config.toml
rope_theta = 27000.0
init = "uniform"
optimizer = "muon_hyperball"
learning_rate = 0.00839
beta1 = 0.95
MLP neurons of a small language model. Each row is named by its layer, matrix (down: output weights) and neuron, and shows model dimensions 0-63. Each number is 128 + 24 x the weight over its row's rms, rounded and kept within 0 to 255. A neuron's up and down rows have the sign that makes its largest values positive.
After each neuron's rows, "fires before" lists the tokens most often just after its 100 highest values on Wikipedia text that the model never trained on.

L16.down248 [144 127 103 113 119 117 128 133 162 142 119 124 133 113 148 122 134  98 106 103 196 165 163 131 126 132 131 132 141 105 103  90  98 160 148 144 110 137 131 128 147 112 111 149 142 116 132 122 102 115  92 149 139 122  91 127 153 142 111 136  70 155 163 136]
fires before: "2", "3", "4", "1", "s"

L13.down170 [154 100 130 100 122 166 100 132 122 144 101 127 116 163 155 132 137 105 136 109 129 133 156 134 100 113 149 107 113 129 113 128 129  96 105 137 159 108 108 114 141 122  97 130  69 101 146 103 156 150 137 102 183 142  92 136 126 147 118 144 117 143 110 141]
fires before: "ed", "e", "ip", "al", "i", "es"

L16.down112 [145 148 133 127 138 100 104 146 130 142 122 101  95  99 142 127 204 169 154 132 106 108 129 145 142 119 156 153 142 128 141 149 112 100 117 151 136 142 167 138 131 123  97 108 148 130 125 119  77 130 130 161 114  89 165 122 150 135 139 160 138 103 133  97]
fires before: "le", "an", "ou", "ed", "st", "ing"

L15.down370 [127 116 119  98 147 167 102 128 122 155  83  87  95 105 146 139 131 137 158 127 134 129 130 116 131 116 130 106  95  85 148 128 132 115 128 139 112 126 145  76 136  72 101 129 112 136  98 117 108  96 111 187 125 106 101 165 150 168 137  81 159 105 113 123]
fires before: " ", "f", "ing", "g", "en"

L7.down109 [140 123 183 130 126 118 131 145  94 127 131 124 158 103 123 110 113 113 150 160 143 112 109  75 109 154 140  87 142 118 115 152 125 113 102 121 118 131 115 138 164 129 140 104 123 130 155 167 110 148 132 151 140 131 187 112 138 126 116 156 113  90  93 119]
fires before: "|---|---", "|", "ar", "|---", "s"

L15.down154 [110  58 104 138 138 101 101 129 109 135 136 149  99 124 144  89 143 161 176 152 126 142 126 102 107  88 157 104 147 101 161 133  77 135 100 131  88 107 120 119 132 127 122 130 144 102 153  98 105 135 137 135 144 137 107 133 116  92 125 156 136 146 119 157]
fires before: " ", " L", " W"

L4.down259 [156 129 176 115 147 142  93 162  86 121 108 129 133 115 143 131 120 120 126 119 161 137 115 106  91  86 158 137 109 129 106 120 153 122 140 128 152 136 104 128 152 128 136 109  87  80 104 108 140 139 148 190  86 112 119 135 144  93 174 130 101 120 173 142]
fires before: "al", "t", "h", " the", "l"

L6.down42 [ 92  97  77 104 139 127 132 100 142 100 138 128 148 130 138 121 138 134 118 112 141 142 186  87 115 154 141 147 124 157 154 109 110 148 148 123 104 131 128 133 128 148 167 117 163 139 122 156 119 129 149 124 151 120 143 142 165 113 157 121 168 121 106  66]
fires before: "e", "ing", "id", "h", "an"

L13.down128 [125 133 139 127 123 103 105  93 117 129  95  97 174 118 137 122 112 112 129 144 148 113 129 121 140  89 128 158 104 148 142 139 145 154 111  98 140 149  93 102 127 145 114  81  97 149 115 161 174 109 144 155  96 139 125 136 139 122 110 110 123 124 115 119]
fires before: "5", "6", "8", "4", "9", " "

L16.down57 [109 137 128 141 142 120 140 155 121 140 137 133 114  98 154 129 114 164 146 121 121 130 103 163 126 130 170 111  95 161 119 144 128 109 148 117 126 154 114 125 128 133 145 158 111 149 110  85 111  77 147 134 140 111 121 183 121 140 116 132 204 172 141 123]
fires before: "r", "le", "her", "ri", "l"

L10.down230 [101 152  84 116 138  85 157 119 148 127 141 142 124 114 187 121 189 135 110 150  98 149 165  76 165 117 114 169 111 148 114 108 109 132 162  95 159 120 120 125 139 131 125  99 141  99 184 153 140 109 112 100 127 102 112 157  96 106 129  70 167  91 149 132]
fires before: "p", "e", "m", "h"

L11.down374 [ 96 116 123 136 115 159 142 127 109 123 127 140 133 148 159 161 145 118 130 113 113 135 115 129 123 162  97 120 115 138 151 114 110 152 129 111 113 127 145 110 117 116 162 104 151  51 127 105 125 121 109 129 161 114 108 106 133 132 154 110 128  90  96 161]
fires before: "==", "===", "I", "The", "A", "f"

L15.down321 [133 106 106 100  89 141 145 113 161  99 149 128 172  99 146 112 125 126 102 181 111 129 160 140  96 213 125 140 154 132 148 107 153 126 108 145 138  99 108 157  74 152 155 109 125 145 115 124 109 108 131 143 128 124 117 143 130 127  90 176 129  83 121 106]
fires before: "n", "er", "e", "h"

L14.down144 [132 113 131 128 158 150 168 116 149 153 162 148 130 151 166 160 126 155 132 153 143 111  94 118 137 118 185  76 118 103 147 140  59  94 140 127 139 119 161 105 129 174 137 161 119  95 110 134 102 108 151  99 134 124 131 120 102 168 133  83 160 157 154 155]
fires before: "p", "t", "ist", "h", "ed", "ec"

L6.down364 [122 103 138 139 146 127 117 131 112 132 128  98 118 154 159 137 151 119 158 112 123 137 149 117 150 140 112 130 101 164  88  96 121  93 122 109 133  97 125 117 134  82 126 156 153  68 126 146 131 129 114 157 127 148 145 132  79 134 117 124 137  96 131 143]
fires before: "es", "er", "s", "t", "her", "on"

L5.down344 [ 97 114 157 147 120 150 144 129 152 139 170 156 104 121 122  87 161 148 118  97 110 125 145 150 114 158 100 144 114 142 145 122 111 147 113 122 154 155 146 125 117  83 143 134 111 122 148  86  97 161 157 137 126 120 110 108 122 120  79 141 105 134 145  89]
fires before: "0", " |", "–", ":", "9", "3"

L5.down16 [153 107 164 156 164 187 146 132 123 117 127  93 148 101 140 135 138  88 151 120 117 124 107 146 152 143 103 128 106 110 167 103 109 144 135 137 140 128 135  76 121 118 124 153  83 122 108 138 123 170 137 145 169  85 121 134 152 167 144 173  91 128 140 105]
fires before: "k", "ed", "c", "ation", "as"

L7.down331 [179 130 160 146 175 164 118 160 113  92 124 158 131 154  86 113  93 142  90 154 109 122 133 166  69 146 118 149 129 128 118 146 110 135 104  88 126 157 112  96 140 152  91 127 168 130 125 105  93 150 123  78 105 131 151 126 167  86  85 154 150 105 140 178]
fires before: "k", "ver", "p", "y", "in", "v"

L6.down368 [127  99 147 147 105 149 140 138 148 156 103 133 149 118 120 112 105 127 121 127 104 130 146 134 154  89  99 128 122 177 130 113 167 125 144 110 137 113 144 164 163 104 115 153 113  93  85 117 144 127 167 107 168 165 132 135 147 163 155  99 174  90 123 165]
fires before: "ac", "ay", "p", "an", "ing", "en"

L15.down21 [138 133  95 156 112 131 134 137 128 112 148 102 108  84 143 102 170 167 141 140 122 102 132 137 155 101 129  97 140 107 129 173 102 136 144  65 112 198 123 126 134 127 114 138 136 137 112 129 146 139 127 149 114 114  98 148 129  87 142 138 101  78 114 116]
fires before: "o", "et", "ers", "ra", "ear"

L3.down241 [128 113 179 159 168 160 143 117 127 138 143  66 119 133 152 162 124 130 131 100 147 110 106 129 181 100 129 115 122 165 118 108 100 133 136 150 122 121  98 101 196 144 110 135 151 172 124  97 133 126 156 107 150 101 101 161 141 127 113 128 124 140  86 143]
fires before: "s", "ce", "k", "c", " ", "g"

L7.down346 [123 127 160 140 143 143 101 132 102 144 150 118  94  76 121 132 104 105 159 134 161 104 132  86 106 124 128 132 156 158 148 158 147 157 145 148 139 147 111 133 140  88 130 129 118 107 151 109 146 141 141 111 115 100 116  79 124 140 123 140 108 116 153 119]
fires before: "{", "h", "t", "r", "d"

L2.down16 [122 175 134 134 132 116 124 103 114 130 145 122 119 158 157 185 103 137 106 125 167 141 146  99 106 174 130 128 140 150 115 129 146 116 105 152 163 127 166 140 146 171 131 113  85 124 136 129 136 139 122 161 139 127 101 177 144 129 133 124 143 118 148 130]
fires before: "-"

L7.down216 [163 140 140  62 129 145 133 113 135 147 141 111 122 120 111 134 167 102 111 122 175 137 169 119 132  91 159 112  99 152 110  96 122 125 130 137 147 125 114 104 152 138 151 121 178 170 103 137 113 120  98 129 100  89 114 115 101 142  90 155 119 152 109 133]
fires before: "t", "s", "us", "in", "ar", "ation"

L4.down41 [144 171 130 124 115 158  78 125 166 127 128  71 105  98 153 153 130 123 156 125 136 143 109 143 112  99 141 154 127 130 136 141 152 120 134 142 135  63 141 113 131  91 142 119 149 106  81 120  94 150 122 175 116 120 168 128 152 119 167 113 107 115 162  95]
fires before: "is", "ed", "ers", "ing", "er", "ate"

L14.down139 [138 145 161 111 163 109 134  81 139 152 153 132 150 147 176 156 141 134 116 139 128  85 144 119  97 141 130 162 100 133 167 151 150 140 113  77 118  89 130 115 114 162 148 140 136 120 135 112  97 111 116 141 168 128 109 153 151 141 113 111 126 160 135 105]
fires before: "-", "The", "R", "S", "===", "B"

L13.down119 [156 143  94 131 164 146 108 111  95 153 142 148 127 129 120 133 120 155 133 121  80 142 146 108 113 144 109  86 109 175  87 146 127 129 150 176 120 108 119  88  70 149 125 119  66 130 151 123 127 133 155 147 119 125 159 158 130 114 143 114 143 136 143 122]
fires before: "en", "er", "iv"

L15.down267 [113 154  81  87 108 141 160 134 133 162 136 125 128 139 143 132  82 111 127 101 147 137 139 114 168 148 141 125  97 108 123 103 128 169 176 111 115  94 163 154 153  71 116 180 112  81  75 143 114 153 163 111 114 152 116 135 105 129 176 137 119 125 135 141]
fires before: "en", "ing", "at", "f"

L3.down107 [140  83 126 130 132 131 107 165 110 136 133 153 108 168 177 119 147 139 109 158 101 120  89  96 158  92 142 130 111 143 162 143 109 148 144  78 134 150 139  74  99 146 172 157 128 166 104 141 107 100 130 154 146 126 111 114 115  91 132  91 139 109 116 126]
fires before: "st", "t", "ed", "s", ","

L6.down207 [ 94 106 161 171 100 150 143 103 155 145 128 129 103 165 117 149 161 125 126 120 133  78 126 151 127 144 112 119 100 139 131 117  87 145 140 138 144 142 129 141  95 132 151 130 190 150 141 169 117 122 178 112 116 103 108  77 152 150 132 140 132 146 123  88]
fires before: " ", "i", "s", " the", "e"

L9.down308 [138  93 108 141 121 119  90 154  87 133 137 136 125 116 124 172  97 175 122 150 125 122  81 119 141 143 120 118 116 111 112 101  85 167 158 122 127 139 127 130 135 164 112 134  92 100 130 117 111  94 160 161 162 111 113  98 124 146  76 123 114 122 110 150]
fires before: "an", "ed", "in", "e", "h", " to"

L9.down223 [ 68  90 105  84 145 120 133 177 116 111 181 108 145 135 163  67 105 127 113 119 144 135 120 152 116 114 166  94 119 148  96  92 130 142 101 119 117 122 117 139 156 109  98 140 153 117 135 133 109 121 119 129 157 149  95 131 139 124 107 121 138 117 153 168]
fires before: " A", "her", " K", "he", " ", "n"

L14.down44 [109 133 123 104 147 138 111  89 133 130  69 126 121 140 130 126 134  84 110 149 117 129 138 108 102 104 135 131 121 120 114 124 114 131 129 137 181 151  92 136 139 138 150 124 120 130 106 123  69 126 102 120 103  97 139 115 164 102  99 137 133 120 110  85]
fires before: "al", "ed", "n", "ation", "s"

L7.down293 [151  89 139 139 122 141 106 150 135 109 166 140 165 133 130  91 146 132 131 135 168 156 146 105 119 167 115 138 116 104 156 135 136 118 145 108 124 133 147 180 166 145 163  89 111 118 123 173 113  98 129  93 133 165 117 112 126 113 118 121 150 112 128 147]
fires before: "ri", "n", "it", "ed", "ct", " n"

L10.down34 [150 131 131  90 112 173 120 161 104 166 138 107 104  72 149 105 113 114 120  97 130 154 142 156 157 147  97 116 108  93 132 100 113 126 113  99 125 142 108 159 152 118 107  93 139 142 136 155 134  93  78  90 128  85 139  92 125 135 154 130 117 110 145  86]
fires before: "ed", "s", "g", "l", "c", "e"

L6.down135 [129 134 121  97 104 152 129  87 131 181 140 128 138  97 167 115 156 136 129 114 122 132 107 148 151  84 150 199 142 100 124 124  98 150 121 173 165 126 106 105 153 134 124 144  99 145 114  85 145 140 118 140 135  90 146 123 131 150 136 116 103 122 123 119]
fires before: "m", "y", "ed", "l"

L14.down27 [130 160 145 135  93 167 113 125 113  88 196 130 125 166 117 148  92 135 149 127  92 115 143 143 102 139 131 151  83 119 169 180 138 145 120  68 140 149  99 170 141 145  75 155 130 113 111 158 167 129 141 130 146 128 162 125 143 134 169 125 132 122 113 157]
fires before: "t", "g", "iv", "i", "c", "it"

L3.down103 [123  97 175  96 137 191 153 157 140 107 167 143 148 118 128  92 145 121 134 121 115  99 177 104 101 151 119  96  91 107 128 120  73 110 148 147 156 108 109 154 119 119 130 115 150 156 124 109 123 148 122 130 141  77 114  81 168 133 117 121 113 138 113  91]
fires before: "ed", "e", " ", "|"

L15.down78 [125 145 107 118 124 133 154 126 160 117  94 167 135 161 154 120 112 137 140 139 159 117  97 163 153 133 122 133 145 137 108 149 129 169 109 137 125 109 145 153 131 106 188 160 100 118  98 111 110  90 125 133 144 152 133 118 115 175 121 103 180 143 123 125]
fires before: "ers", "er", "res", "l", "r", "im"

L3.down274 [157 107 137 122 167 152 140 129 106  79 122 137 119 150 161 112 116 148 120 134 115 110 107 173 126 122 133  87 124 128 147 133 116 139 133 121 104 100  81 122 144 144  93 121 126 135 153  98 137 165 114  93 137  84 128 158 107 118 137  84 121 133 151 129]
fires before: "y", "ry", "k", " "

L2.down17 [114 144 134 164 127 150 145 109 183 119 145 126 143 105 122 163 134  99 111 138 159 135  97 110 168 148 124 171 123 159 163 143 121 100 158  71 150 100 123 108 175 132 131 152 159 140 138  72  93 138 155 176 129 162 140 141 149 133 127 121 106 104 140 148]
fires before: "ed", "er", "es", "il", "en", "it"

L6.down374 [174 108 153 135 128 122 106 150 108 149 109 118 123  86 156 111 131 165 155  90  90 139 133 149 134 109 110 177 103 162  95 141 144 145 180 138 149 115 100 155 112 147 133 160 126  94 117 150 132 104 182 159 144 102 115 104 125 139 123 116 107 139 152 126]
fires before: "d", "m", "v", "l", "h"

L16.down267 [129 104  92 139 115 120  91 129 118 134 118 134 147 146 131 182  60 133 158 137 139 114 162 135 145 130 148 153 159 145  96 116 137 134 172 135 143 142  90 149 127 103 119 111  94 132  87  87 131 139 111  91 170 156 111 143 104 100 127 149 155 131 121 153]
fires before: "i", "ial", "ar", "e", "h", "em"

L13.down328 [139 124 102 125 154 127 127 134  98 108 131 112  91 143 151 105 113 138 135 154 155 115 189 133 125 173 150 117  87 119 124 123 131  98 114 149 117 187 128 137 150 135  91 104 129 132 121 152 120 148 105 140 174 115 158 135 149  99 186 133 144  82 106 118]
fires before: "ing", "ed", "iv", "e", "ud", "ort"

L4.down188 [159 127 160 104  98 161 123 116  86 108  99  90 130 118  86  89  85 123 134 136  93  82 145 103 137 115 131 168 105 173  96 110 147 105 140  76 132 105 151 135 135 155  83 115 119 101 114 116 140 111 141 105  65 105 104 151 167 119 121 100 112 119  88 137]
fires before: "2", "a", "0", "3", "5", "4"

L15.down3 [158  75 123 108 101 106 142 101 169 121 127 113  97 117 115  86 122 104 102 152 122 131 128 126 111 139 161 101 167  92 120  92 137 118 143 153 123 104 157 131  75 115 125 113 113 124  78 106 165 154 120 139 163 144 128 104 133 158 156  98 113 146 152 107]
fires before: "y", "ip", "al", "ies", "ul", "nt"

L16.down275 [150 112 112 102 134 119  84 150  90 128  97  85 119 141 137 134  79 107 148 137  99 111 138 116 168 148 131 142 150  81 150 158 125 121  91 124 126 129 129 121 117 112 128  87 114 118 109 108 110  99 128 122 138 159 131 141 150 132 144 106 157 107 152 156]
fires before: "ing", "g", "f", "en", "st", "h"

L6.down22 [111 149 139 117  91 112 110 110  95 106 115 103 149 151 160 128 114 130 155 128 112  97 104 121  82 152 102 148 117 144  83 130 120 114 121 125 115 146 136 149 134  70 104 178 168 125 128  79 114 162 146 136 112 141 155 145 135 115  86  94 101  89 114 126]
fires before: "l", "t", "al", "on", "ag", "il"

L10.down91 [151 121 100 134  99 140 101 123 123 128 127 149 170  98  95 158 107 150 145  80 131 121 109 147 131 156 113 100 133 128 141 143 140 141 101 136 157 120 147 150 103 137 138 147 102  76 130  87 155 127 120 125 116 145 131 116 120 148  88 139 144 135 129 133]
fires before: "e", "u", "ter", "t", "n", "ed"

L3.down298 [128 136 125 166 115 136 155 114 152 144 163 180 137 162 138 120 149 111 146 102  84 147  91 140 123 164 147 131 110 142 117 203 126 133  89 123 156 177 135 141 134 116 117 116 107 137  67 115 116  92 138 137 118  86 116 117 189 162 134 150 154 125 139 130]
fires before: "it", "iv"

L14.down202 [102  95 100 129 147 137 106 111 113 110 105  98 108 139 117 148 107 133 133  89 143 126 132 155 123 152 133 109 136 129 107  67 126 123 171 110 105 126 155 149  93 157 155 134 164 140 113 126  90 116  85 149 176  97 128 122 156 109 165 123 145  93 149 101]
fires before: "ed", "e", "ation", "ing", "or"

L10.down231 [ 60 115 149 123 133 165 170 116 102 110 135 111 149 140 173 117 170 124 143 125 134 138 146 127  63 137  96  98 113 143 161 141 125 148 103 125 106 134 153 104 110 142 143 115 125 119 138 104 108 110 117 137 146 125 134 124 155 126 101 121 115 118  91 169]
fires before: "==", "===", "I", "The", "A", "J"

L4.down149 [ 81 128 125 127 150 124 104 122  97 146 131 120 142 151 129 134 113 154 124 155 125 106 141 130 160  97 141 107 150 121 138 177 125 177  85 130 163 129  84 129 158 139 118 132 102 146 153 103 155 156 112 133 140 159 121 140 142 107 119 139 153 180 126 151]
fires before: "\n\n", " a", " ", " an", " the", ","

L9.down215 [124  92 142  88 107 128 108 141 126 131 104  98 144 190 165  54 130 117 132 184 100 106 133 128 116 109 134 136  99 155 119 169 122 171 123  89 110 156 129  92 117 123 146 128 146 126 161 141  93  91 108 129 138 175 103 123 135 132 100 127  94 134 131 119]
fires before: "t", "ent", "s", "ed", "y", " of"

L10.down119 [ 99  83 160 139 120  93 125 140 182 139 109 152 113 103 154 117 154 143  89 142 165 133 101 105 108 106 125 109 100 125 128 123 106 109 107 150 107 108 135 128 135  78 142 152 142 118 147 109 145 146  84 155 147 113  97 143  91 131  75 168 112 125 135 120]
fires before: " ", " the", " his", " J"

L15.down87 [167 117 137 138 128 150 104 134 118 121 137 164 124 134 181 161 173 121  89  89 135 212 130 161 120 102 124 111 114 168  90  97  82 143 120 150 141 107 125 134 100 123 113 145 150 140 169 104 156 100 137 140 137 141 114 127 154 113 129  63  97 146 148 135]
fires before: "9", "0", "5", "8", "1", "3"

L15.down217 [141 129 103 140 115 142 107 136  91 100  97  72 170 118 133 148 144 129 151 173 113 107  88 143 111 100 118 108 129  99 112 119  76  98 139 120  98 165 140 164 141 132 105 120 126 142 132 137 152 170 166 151 148 156 115 133 136 101 111 112 105  79 123  87]
fires before: "al", "il", "um", "u", "at", " "

L2.down327 [127  56 120  99 135 130 143 117 125 134 146 150 134 149 156 103 132  77 118 124  98 109 111 111 135 105 149 130  83 136 106 110 102 159 110 149 111 188 138 121 130 124 156 127 126  94 151 118  81 132 127 138  98 147 121 113 161 110  91 155 130 105 126  80]
fires before: "5", "4", "2", "0", "6", "3"

L16.down357 [141 107 148 139 134 173 130 114 113 121  98  97 130 115 120 140 129 122  86 128 125 132 148  89 128 117 118 142 143 134  94 144 107 138 116 125 163 110  84 102  74 104 141 136 139 123  93 110 154 131 175 150 103 151  97 110 124 124 157 127 154 132 168 143]
fires before: "p", "er", "h", "ch", "t", "c"

L10.down51 [ 97 140 130 134 115 126 153 153  84 124 150  76 114 149 130 143 142 129 135 108 142 115 139 173 150 140 114 149 115 102  99 134 135 100 133 131 134 161 137 125 135 106 157 152 117  99  94 118 168  99 144 135 124 112 130 110 118 160 158 168 149 140 110 118]
fires before: "ing", "um", "k", "f", "am"

L10.down81 [117 117 121 129 103 160  97  94  61 152 131 154 104  91 127 155 146 174 135 135 134 161  82  97 128 184 144 135 112 135 119 140 117 138 172 131 181 118 104 133 120 119 125 150 130 128 119 130  98 117 150 168 171 153 138 174 144  96 115 145 152 120 170 101]
fires before: "p", "er", "en", "l", "t"

L2.down41 [130 129 144 103 152 193 151 146 129 128 122 115 126  80 191 153 115 107 111 131 144  96 104 128 164 130 121 124 105 132 137 131  90 104 169 129 141 129 104 150 135 137 134 149 153 120 152 136 124 157 156  90 172 112 114  98 146 146  88 112 144  75 148 152]
fires before: "e", "an", "em", "ed", "p", "ing"

L3.down238 [111 115 105 127 165 140 116 148 126 111 111 165 120 135 122 110 132 169 125 134 147 121 125 119 132 101 148 139  82 128 126 131 132 154 135 122 133  89 160 133  98 130  92 126 111 105 125 120 170 116 135 159 144 156 103 123 104 107  86 102 146 110 160 165]
fires before: "ay", "ac", "an", "ant"

L9.down243 [144 159 138 149 117 115 148 139 137 137 113 129 107 161 149 168 108 137 145 108 164 136 136 178 171 136 123 144  74 135 133 148 120 117 154  79 121 130 161 141 146  88 159 107 128 120  94 127 110 145 125 183 105 159 117 123 136 138 180  89 137 112 138 160]
fires before: "u", "ong", "er", "ate", "um", "le"

L3.down237 [141 112 107 182 115 110  99 157 114 164 138 156 122 132 121 119 129 131 157 161 134 143 101 122 137 116 146 145 108 118 138  99  80 128 111 147 121 118 129 129 103 151  73 130 135 129 177 155 124 146 141 160 120 151 118 125 131 135 114 140 135  96 139 157]
fires before: "u", "e", "ov", "o"

L5.down263 [127 132 132 144 110 122 115 110 110 102 118 116 128 125 188 140  86 124 114 132 134 142 152 141 146  85 118  93 165  90  77 112 124 128 157 136 153 111 116 133 142 150 129  95 160 119 180 125  57 147 105  89  91 108 133 135 140 141 109 136 130 143 107 147]
fires before: "m", "ch", "b", "n", "s"

L11.down252 [135 143 107 140 115 110 147 195 111 113  92 109 147 117 115 153 162 174 130 100 139  90 146 152 117 141 125  92 125  86 128 148 160 145 156 134 143 119 116 144 104 116 107 123 158  99 137 114 114  94 119 162 156 111  98 111 157  89 155 135 102  98 100 174]
fires before: "ort", "e", "er", "et", "ing", "ra"

L4.down290 [ 96 144  95  84 161 107 135 140 148 152 153 152 117  93 153 129 101 128 138 141 178 164  96 106 103  90 115 133  85 143 150 125 151 102 153 160 118 143 122  90 135 113 123 151 114 150  93 115 150  92 150 129 155 138 107 148 121 157  82 107 157 128 154 153]
fires before: "an", "ight", "un", "i", "ac", "ad"

L16.down355 [157  77 126  91 143 110 126 188 143 154 100  77 125 134 128 112 143 125 117 102  87 114 131 146 122 123 103 113  98 125 143 122 120 106 143 136 162  88 122  97 137 102 152 152 112 159 140  99 119 119 138 115 109  95 119 110 145 143 114 126 145 127 100  83]
fires before: "ed", "ion", "it", "ing", " ", "es"

L4.down221 [127  94 107 128 134 133 112  93  61  78 181 152 145 102 124 106 113 140 130 125 128 105 135 126 129  64 123 128 154 145 146 156 137 117 118  94 123  99 108 134 145 163 117 109  80 120 105 160 116 110 142 152  90 110 137 126 115 126 133 129 111 101 148 111]
fires before: " the", "le", "t", " a", " f"

L2.down21 [158 161  96 107 128 136 126 114 112 145 149 130 106 146 149 145 142 155 125 102 127 107 141 135 128 132 129 107 141 136 121 128 108 116 133  95 172 101 137 135 116 106 135 121 117 144 165  84 106 161 122 125 133 154 157 101 104 102 153 135  85 170 159 119]
fires before: "nd", "ch", "gh", "g", "k"

L15.down81 [124 112 150 116 112 109 114 113  45 108 103 130 120 174 108 116 112 139 148 172 135 138 115 150 129 152 136 135 104  83 149 141 119 120 100  89 161 174 104 121 163 151 155 149  84 158  93  79 131 115 140 113  91 129 114 130 122 110 135 143 146 101 141 146]
fires before: "p", "er", "in", "al", "b", "t"

L16.down44 [101  89  86 137 108 121 116 121 119 114 155 147 161 177 143 109 125 111 143 138 133 170 109  94 116 152 126 121  77 153 138  82 130 123 110 116 131 106 139 123 105 147 125 136 126 107 106 159 120 108 165 189  91 151 121 174 137 130 118 152 162 117 145 125]
fires before: "ew", "or", "ov", "ast", "u", "e"

L3.down129 [133 135 136 133 171 153 145 145 151 104 107 106  71 136 111 152 164 143 147 144 133  99 123 159 134 155 116 160 142 106  94 120 149 148 128 124 136 167 124 112 121 125 126 145 157 140 166  82 104 139 110  81 161 129 152 139 121 118 130  87 156 114 161 139]
fires before: "o", "t", "mer", "k", " |", "p"

L4.down65 [182 105 111 131 120 155 127 143 132 118 112 155 168 132 148 134 133 142 147 117 117 122 152 132 102 154 100 146 123 126 145  81 154 122 174 131 128 116  70 149 108 138  98 148 136 151 112  81 103 110 167 135 113 108 130 144 114 156 137 157 149  87  73 126]
fires before: "am", "ar", "in", "r", "ic", "i"

L3.down155 [163  92 180 115 148 163 139 120 105 128 141 157 138 115 131 120 137 124 115 127 144 135 152 157 121 134 109 154  54 165 114  96 116 118 162 154 153 115 114 143 116 119 114 142 134 111 157 128 176 115 205 123 117 135 102 122 109 112  97  85 126 114 158 161]
fires before: "p", "d", "v", "f", "j"

L11.down169 [125 153 112  81  96  93 131 130 136 112 109 136  98 146 164 102 128 146 143 114  89 137 120 129 121 124 148 172 145 116 110  99 147  89 124 171 152 152 140  88 135 105 142 145 128 141 101  81 151 138 126 139 128 131 140 122  84 168 133 132 153 126 139  81]
fires before: "ing", "k", "y"

L14.down161 [114 133 122  93 138 133 129 115 139 141 164 153 102 150 141 145 107  96 115 137  92 131 152 134 152 133 146 119 115  88 139 157 134 160 131  60 144 143 132 102 150  93 113 119 117 154 154 146 165 128 135 114 118 127 156 107 119 129 187 134 112 131 118 132]
fires before: "ary", "ber", " |", "g", "ch", "ic"

L10.down162 [130 143 134 132 125 114 125 163 112  99 125 110 121 129 125 158 110 138 144 153  98 151 135 137 116 134 103 113 141 178 127 111 123 137  74 161 134 146 137 129 167 139 145 117  82 153  88 141 139 109 140 111 176 172 119 172 125 142  83 148 133 101 151 134]
fires before: "-", "m", ":", "l", "|", "in"

L5.down354 [116 118 165 117 139 151 111 130 144 130 149 134 144  99 139 104 145 128 113 138 119 151 167 126 151 151  85 127  99 130 141 146 128 152 117 124 132 142 152 144 131  95 140 167 125 146  96 146 109 162 136 106 166 129 113 145 119 158 119 145 143 128 146  88]
fires before: "s", "ed", "k", "e", "h", " of"